MLP neurons of a small language model. Each row is named by its layer, matrix (gate and up: input weights) and neuron, and shows model dimensions 16-207. Each number is 500 + 50 x the weight over its row's rms, rounded and kept within 0 to 999. Numbers have three digits each. A neuron's up and down rows have the sign that makes its largest values positive.
Before each neuron's rows, "fires after" lists the tokens most often just before its 100 highest values on Wikipedia text that the model never trained on. A number after a token or word is its count.

fires after: "5" 14, "0" 12, "8" 10, "6" 8, "7" 6, "1" 6
L5.gate183:605511504492483555604518554510465537535384484499411553461438577579495505536533424451487603544434480557461488559552582493456489462515493519606535430497493493499432566453502510491570523514524569418572513494472499501500451523486562378511459373559583569468527471542555518537469462446539508441527548541472549567563485531493490507485456504484428486514501471507481567499545436558540531501500427544510521428467542455554478414531394475537511473517567513534497528575481544520459589516519499533520624493507482400425488534423521485579393479483539543480387570473460519579512478568545599452
L5.up183:506671586500523526512452565488542587447509490482489533552453463473485472517463489485524507518468450435459550494501524503517516484469475520611467523413494474480539445492489526544511495478378468498531583421505575627512449494477476492439534464535420382548600524477597442537612416572516503489502398491448498512456517396552468544423569488563447475515465457548480562516470534446493522401464431489491539508515536377554529482413509489550553395532461422485509474557609468466570507473505530496493436514560545531459480542512503646484403425432474545495427461455531486540486488423540479402

fires after: "\n" 87, " |" 4
L3.gate599:518541445541491548475480511421530521424519479513462534503527564453431500506500440531470408489514555562485451535486569520522523564524422595536426475444525476494489475483415563404521520494481523528538593507471527455469489377411575449542580497427435566432512511505479426453510550559490448518469458466466437427491543455476573511516565534474371558500502456436511624467474524398470394506478455340488456528526447362569528553530424403505487503488376476510529507575545539464391478494465551467460475471422467512497591469491403576564491526537574543524556466539504450458496434498434507537
L3.up599:477469453500492517534588468496370433486553523475518467510411519451481442517460518513521498485397553557499337496490595489574587479510564458455548516542545500514499490456544441371451535501498511543489489532517502596443563453545518515553533555517441521477419410448504458499511436459501569501485527455509598507517564449566571487507585452496576443529470518475453461529488528528402567527510501452515471520513509611483471519530535525543524456461481512553503540618504534486431485451532513596521494468440523515509514488512488594439448495495513515515544415487535519417397585484426507448

fires after: "\n" 94
L6.gate585:501467507563427516569586487513472411566507517531502494543562552512524510548525446551489499574352526533481541444472556534509504439554533501488389559462500539525479479580506477407464441445480556440479483504500494552511520493481497459463511483474543581505430493460552498489570503487571475501410456500477494386436520566534495522586518399491585455466492505411623530521470469505504520585512423484523590532595421483486466577486406482510473458502419503551559542555512518503515457574497460528454425543520454526514493476507604548580571474514530520445395595460607456637420512546478498522
L6.up585:555465550477528504492520401535488415477523421508494459547467415452569575516472496506568506495533538440522482544519523451469572467547443437421519492474453461509453493566555458498473499487549519570462581528497499424434469600441445512488548500551539535471451573444589458546535489478488573443511628525437462487519478396489575473440600508369483512514530420495515478476465432511511468527515489503524556471510437529604462538470502447527524567422574575475541454597460458459426519517473408414437542440522465441474504418509465498457551429480463547599608539449474377434456546520500557567

fires after: " to" 38, " " 6, "\n" 5, " may" 5, " Goals" 4, " Apps" 4
L3.gate742:513500502475491510437479461387511458480495469483469501470468511564463486468533532474452532591493510513563520448465533602514454491479465423521543493464440564543583529511482411465491538565434455494549637476512406489474525503530497524563511408640493523499463520414537516544532582527502473498568554496480531525521530511612560522467436454559445494527479483482445459511475534468451562484435492498514463552459502469507471426519319469468571464531530475458535590539580595535524497469568611403545446506448484518522447468437537517484443466546467514483455557422463487479409482500447447484
L3.up742:588535535603433528458491463419480520503495424456495525416507484555592493517514548418455568585535466498466588478493552563553494540421500495580514535521529534548532536475465465509516545567562543561527488417532367516593504468570519532500512441451539531508523584460550515535466485489492456499448580489497528538505524590535595469543479502554506495524540460579587475510576493414514656501468462566478534479464493413558443487569492522541486601529455482469574502458549435426540479520457532525615453500469420489579443408450575597510560454522511489539479489582487493530485474379427456558

fires after: "\n" 88, " Los" 4
L3.gate569:467517617466498569447503500461440470516421512489496452501466562406542478493475504397474450506471521499464407477523546450524509502549526546516396460467444440514420524416504505573523518593451483533575443512593455414522536475467514545501559513509469528459410497452492530501491567455416458410513511413498467490484610467598517592516484424521447526540556473434441557518473527511485445479560454470524532402574440459542458527566524415445490444476523524484524575429572460465523412434440445489509499548474488487565479508554395462430514565565475471492494458382524521409473562529517554506
L3.up569:562492442538572503542585576537503462564458499411534504448452486396587416488474590548541516598534551509439485544527494399524501458550483483504443389477482470511489537435534516494436422626590524492457523527475474468482544456533442510557549506395562417460464469547607563421424464483473496526504509448395426510467466583515488557612432462466460512485544494549424536594509477493534563526578480508629511520499429507528423521478504517539508458503441517380549567442480535516523476501450529486551513503418545442540444474445560544492552586558462453514458500422457535578485534472444504541

fires after: "\n" 56, " (" 14
L6.gate316:542572490527403521388494487477499458559519474544544520505501512470529530529469504483570518540455438448519551527587450568534475494457510514499466560528513531518538531536452454463527497583571469508480459525576459545527433480547542489463670440526667499558463512443521439516517442610575514448451522460422499405500521523440653511466522505509482546513503564473545593603516484518540528477471493469459527568519507541496375496519506505604539444556507503509526487607452569584551515491587503481499569629458485478629438501532468473561524524504495455436518515488480498523501572456530478482
L6.up316:575422480513451447447497524546477474543556459515475447524477462534552548524506484629474532507569503498494451546521477605421468435476435543556483489512549515432490561474508466571456500473574473494529571550520441495530497541484395561422405446451588452536492568547486513513496612567511452456487535459433516413525605579540550449476640502584548516521589473514557530547493443534412422529515510527501569561482424556446513463517497453580499451503509558417594464579552550447549439492435504515503407554617435457457518562471442512564526469425569565583526516598459575472443525415467476480

fires after: " the" 27, " The" 25, "The" 7, " Tho" 5
L4.gate735:429520523503570523460459478508511492386517480577508517445505481571454507525577531464510499517491573500465550506503459492581564550484420512489535524482556451509434535498465549493421583388425471400484424537495482546518519573463423542513401571424523497463636506497547392580490334489533525396472499533441524474593464450480579650565522535554448538579476475493440541514516447471518510498517584526549467520496437551538501432435456530454503522515529473482500424475523387457564443569483488502485477527526526440487484523498561451402450506542543468452525523488520388537534452527534441558
L4.up735:487444562483447519450471488537542431503497596552496466434443611487446513413486457470527441561552542453421586548482442527581510484448476501444553554452424509447532490541464487475558502473444525481444544533516464477454476413462474560562591495505520450604644476446419514505433413490537554449500486520523444491471517479525491526506501518479467471475498520428468539530487443464531494473498510566474465509599537496403438454585541591559513498511564497539558545499464455472568423396446595546514471428493567461446482481513547533446470546498500388570507392563458504503466516443545544585

fires after: "\n" 79, "2" 4
L3.gate83:485566441518524479522396448434505481536526546425512619503516500498523515430423522462530542497466491523506533550432411610475513468526438487533451443549492488469535494459509481483494462483447509505504489565482614571503526366476503579523471488521414409385484476452411453491565543590523522546483479481436491590536584447514422571511472528481481474566463486440413523521464519543516464517437502456488530501494496419419522487489476505576507521490465519501473466583523371424497543498426501462471502502466556514550628490544484455469467587568477541574504458539458543480504536514490543542
L3.up83:511565499538496595588457396430507474617550538529513500524559502463509493472448538484526461561459510536480466564481346527551499480453500534567399563461476511426470528460531486518457520526508489426442498533496586454486555420453509511411514525498464445505505443447469477456494632533410521520515409522597376503466522511438433505502462459495518456505489437352483500427450544545440431567530495527497528460594462475434532507419520556547518524468414515530436468512558447442594460503437409483497538495433548524511614496510453555452467496451537533476509513548481522410512492478472576415

fires after: " " 32, "1" 31, "2" 9, " (" 8, "8" 4, "'" 4
L4.gate103:496461505534457465575460430522502562375536545561436471467592520423489483479441397462476566450450381438427496542529486532363582462466596496379525492451524531461501521480506503553483450441431517519488473565519423560565520536474568523489413506593560477528448450485566464544519478513466421471512480435462500522519538501500518529519436493518502466575563441470452485519486589492535524481527434425580523464565482479576561443447534437549543479579534448485520390421460476569474587551560546536459394581556582498520473477540508546589524532459454445497540575405519515506565484495545506531
L4.up103:576527506480400468454400487560463524499612498515578573452524464458566585549515493533535455476496516496532526578550513534492500480491569512497545426464424579508601600548556490482491470581460484422546524526521601481521488418553545465617458604543494526477496454504472471513530515559413525462342425475463512544511471407502497474441476414514521433429512477483372499559492526512438418477534495531437456467463488537543465478592537454574536533559557520519540517566544473533600561478445503517399509482402511429660492563581475613452498529479536506517485368438542530529439449499499465560

fires after: "5" 21, "4" 10, "8" 10, "6" 9, "1" 6
L4.gate767:551539522406449415514407442421487547436571640458438447404411484521450554482493498366356555497412495537440580487526508562528510444486445570511501404500471508481455537447495438545458531530511477575543410417374585509545510482517484465535521543493479482495541523468438499466452540482513465447446461525473601548438578436503522507407494417510469501445444511456585516534471541545512530472460512495576517492497493442403589516453410520506439545537510583547496469502478479466553486546523488499595533532541489528522583480568583450551502549467452454640443453472463561449390507422526537556
L4.up767:499461484522487511484459435479423540460471493421585550479581466520561376536533509405460558419517507459410514486532479494488426512474389478475525658530591554477486535514526546431465478436556583460558514418537522516520491433509536513457507561384488489524524507417488443444492504510572456464514485489529506513508511523511556512591530503430499477551442427519550533529526525526536446556421531571538430519448419489426527460449443447460436506540584552463522382567537474430489574540543450376555346461530550438399575569531500424441525529466480485510444550449584493488536456515541457556

fires after: "0" 38, "-" 22
L5.gate468:518567447505468493481552490544500534445587609524589504529520511578479588588561514484491527571517543488447493470516575587487571498537460504520503507417544473536492451516510425503502441469417538548582540461446492494626527565420617482486570544441528430542536476555425474486484419516489602447519520392520555454514457370662547518516606506496447501488555434426517532517507487508572517554491543553550493507479516521557433584523506461465599552418461445457484555479460504497471495505437463527552554524558509553543496498511519496443536534558549538529564516527628563500502531523411453503
L5.up468:511579532561390436459464435498520479565594560565520553455467461502502558630525468516468542448556612526515559442566541568599544451503555476385471447523486422458504525506483562511480576546453479535506512525493487482413523508454517503578456549516462537522462519571426479471432504457500528589536538486456421534418497593529459535527505425513500551464502483542478519429434526557540553520495475435436536486432452500465514458485474551442578575528453477501521561456411546563505559553561569543536487509546419438546510492473537547515476553553576508433561470494618508551551563503514426581

fires after: "0" 58, "1" 18, "2" 5
L5.gate726:616516396526443535463429477561499615467407594595541498547474522538512608500542505525526510556577516486551519578535445559470473405526510458499484462474498606549435531471460463466526489408531509576506456455488494461466490588455539520443482504495452551461402419496503592445602437489514449497503509544420605539414564472431517499542508512526461617455535526486561491421548523595559480562457482515459476447429518531523454423456576488501519549470486503534475456507464453479467495535500471582429495446525586507513475501531526454511509550493531432553558445442468619500538588426524507506
L5.up726:503497570575496444393533588514472490481555465471568585451422378445513522519453485410499545402532496480522618514445455524446505437413520469511460549377492504527480398449418471564442626563439423448546551517538501458556503552506502532559424572507483503489448444428532495515473559542400543460455540449538447549524444513470499518466531394560489446437512477437488496538462475400444590455549511548481471515565581552371461459579501567550529475471495439510501483441583562517451554561576530541441563537479530529559489476482511559471397441499581443501453462533532433527625451459506503463

fires after: " |" 23, " " 19, "3" 15, "4" 12, "2" 10, "6" 5
L6.gate391:448464397427420446441534500444506521512463453543477495506469471342417544542410577351510481428473518525530586501499464508508542605511519507503398575373501503489454492530454512540530482543583501470501517473504500432498477487426510454500531503532482517482563499559484531516536470522475502440528449484517524534455478552507473528546489463569427578545519388499553515508448504518508500476615479468518497496522527492468435434444459447507481462498398515416437399581445503502503449493561545595508571458466506395506520463574462466469461550355526537497588505497400488515438496580388489493
L6.up391:516499585537458589482492393497517539561486567470469519436456502444610577524500667486466511573470502499550482584532510507512525493426487489477430571531422444493417419455483424477610540617533532461489420558458373464546495548505493505551590561540519509498504497437478522461444456488534501372408503508475439461494599371556506554459518523522479508444581511517528419401468603511388547458533480532551540469509542498444504421496513461500496489487468511527535533503417553544481529523569461534433515470505508423564518518504535439529443468484456549587471500540423543480453579470549479552

fires after: "\n" 48, "|" 8, " Vi" 4, "|---|---|" 4
L3.gate493:474472485424478527507475517444524507522396479563529557574517557519497510538542479495474509521472594541449504509446537527476474604463575502529427437464440491480497499486526440440559523531482554558533466552531381500446481427430501434585492459475448435519503472554551486479429510576507494528457501461485539474549413579607629539544424485409497485555490550490430522511511465500507542504448598473545404442445502532387462518415501507452521483596450447528493443499458492516555481442485371429418463534576520648467472520407459403530432419550484572459512501484482547622498534570492503481
L3.up493:500449455474438492530564404559417529551464492553474525597444549555429357546513540572554533536519638498477552413400623508456614498542427476464460508517496532472493520550497545479433454523528448462543539502503480511503491495490588549559455498560559470462475430486462478492514468572520484538491501588406473565479517424578499429515551472487456471501556563335427458486468581439471452539448551509464392498532529499456523628497449427509560508472524469533457490519474467500508424494479493470382364491477476443467501483504481458529472522533504499436454595441557543500510544565487427397

fires after: "1" 19, "0" 17, "9" 12, "5" 11, "4" 9, "8" 9
L5.gate8:571528542448512550430548488508492525449431529462492504450455481545484451531559528448516555566420514471479433532448504579408514456566541496576548585508557523442503363469530419527487499511491531487526485487461590523491513513530522476365539450560580462503522516547447460490397430508554471472527493595487468386511551457520523471451617522586437535547436452478528567452509569548536446458475460580549481532459514502488547500495418456473463525530538431543528498517473535567608517485536510510515408516500410547501491577514469532486471563469479499569470438462505469589450443440512526474
L5.up8:524566444452444474524463495556515616407404519530361441502562394577455414503552490501522514520436484467492546479509495529439562511477529490436509534475509553478454411513472379498467509555448528495526556490532499551436589409509583561455500519499461430560600523512492395578418506582512511394602496527449492385503443533497489467470514432570515494504444537403472531512593563446492458484592499523409494560465468497476619470447473483495607468552474364565442453504606474442493495509487412455468478492545461523511500616531487506506458439499495514497585443553486442518472485454491574463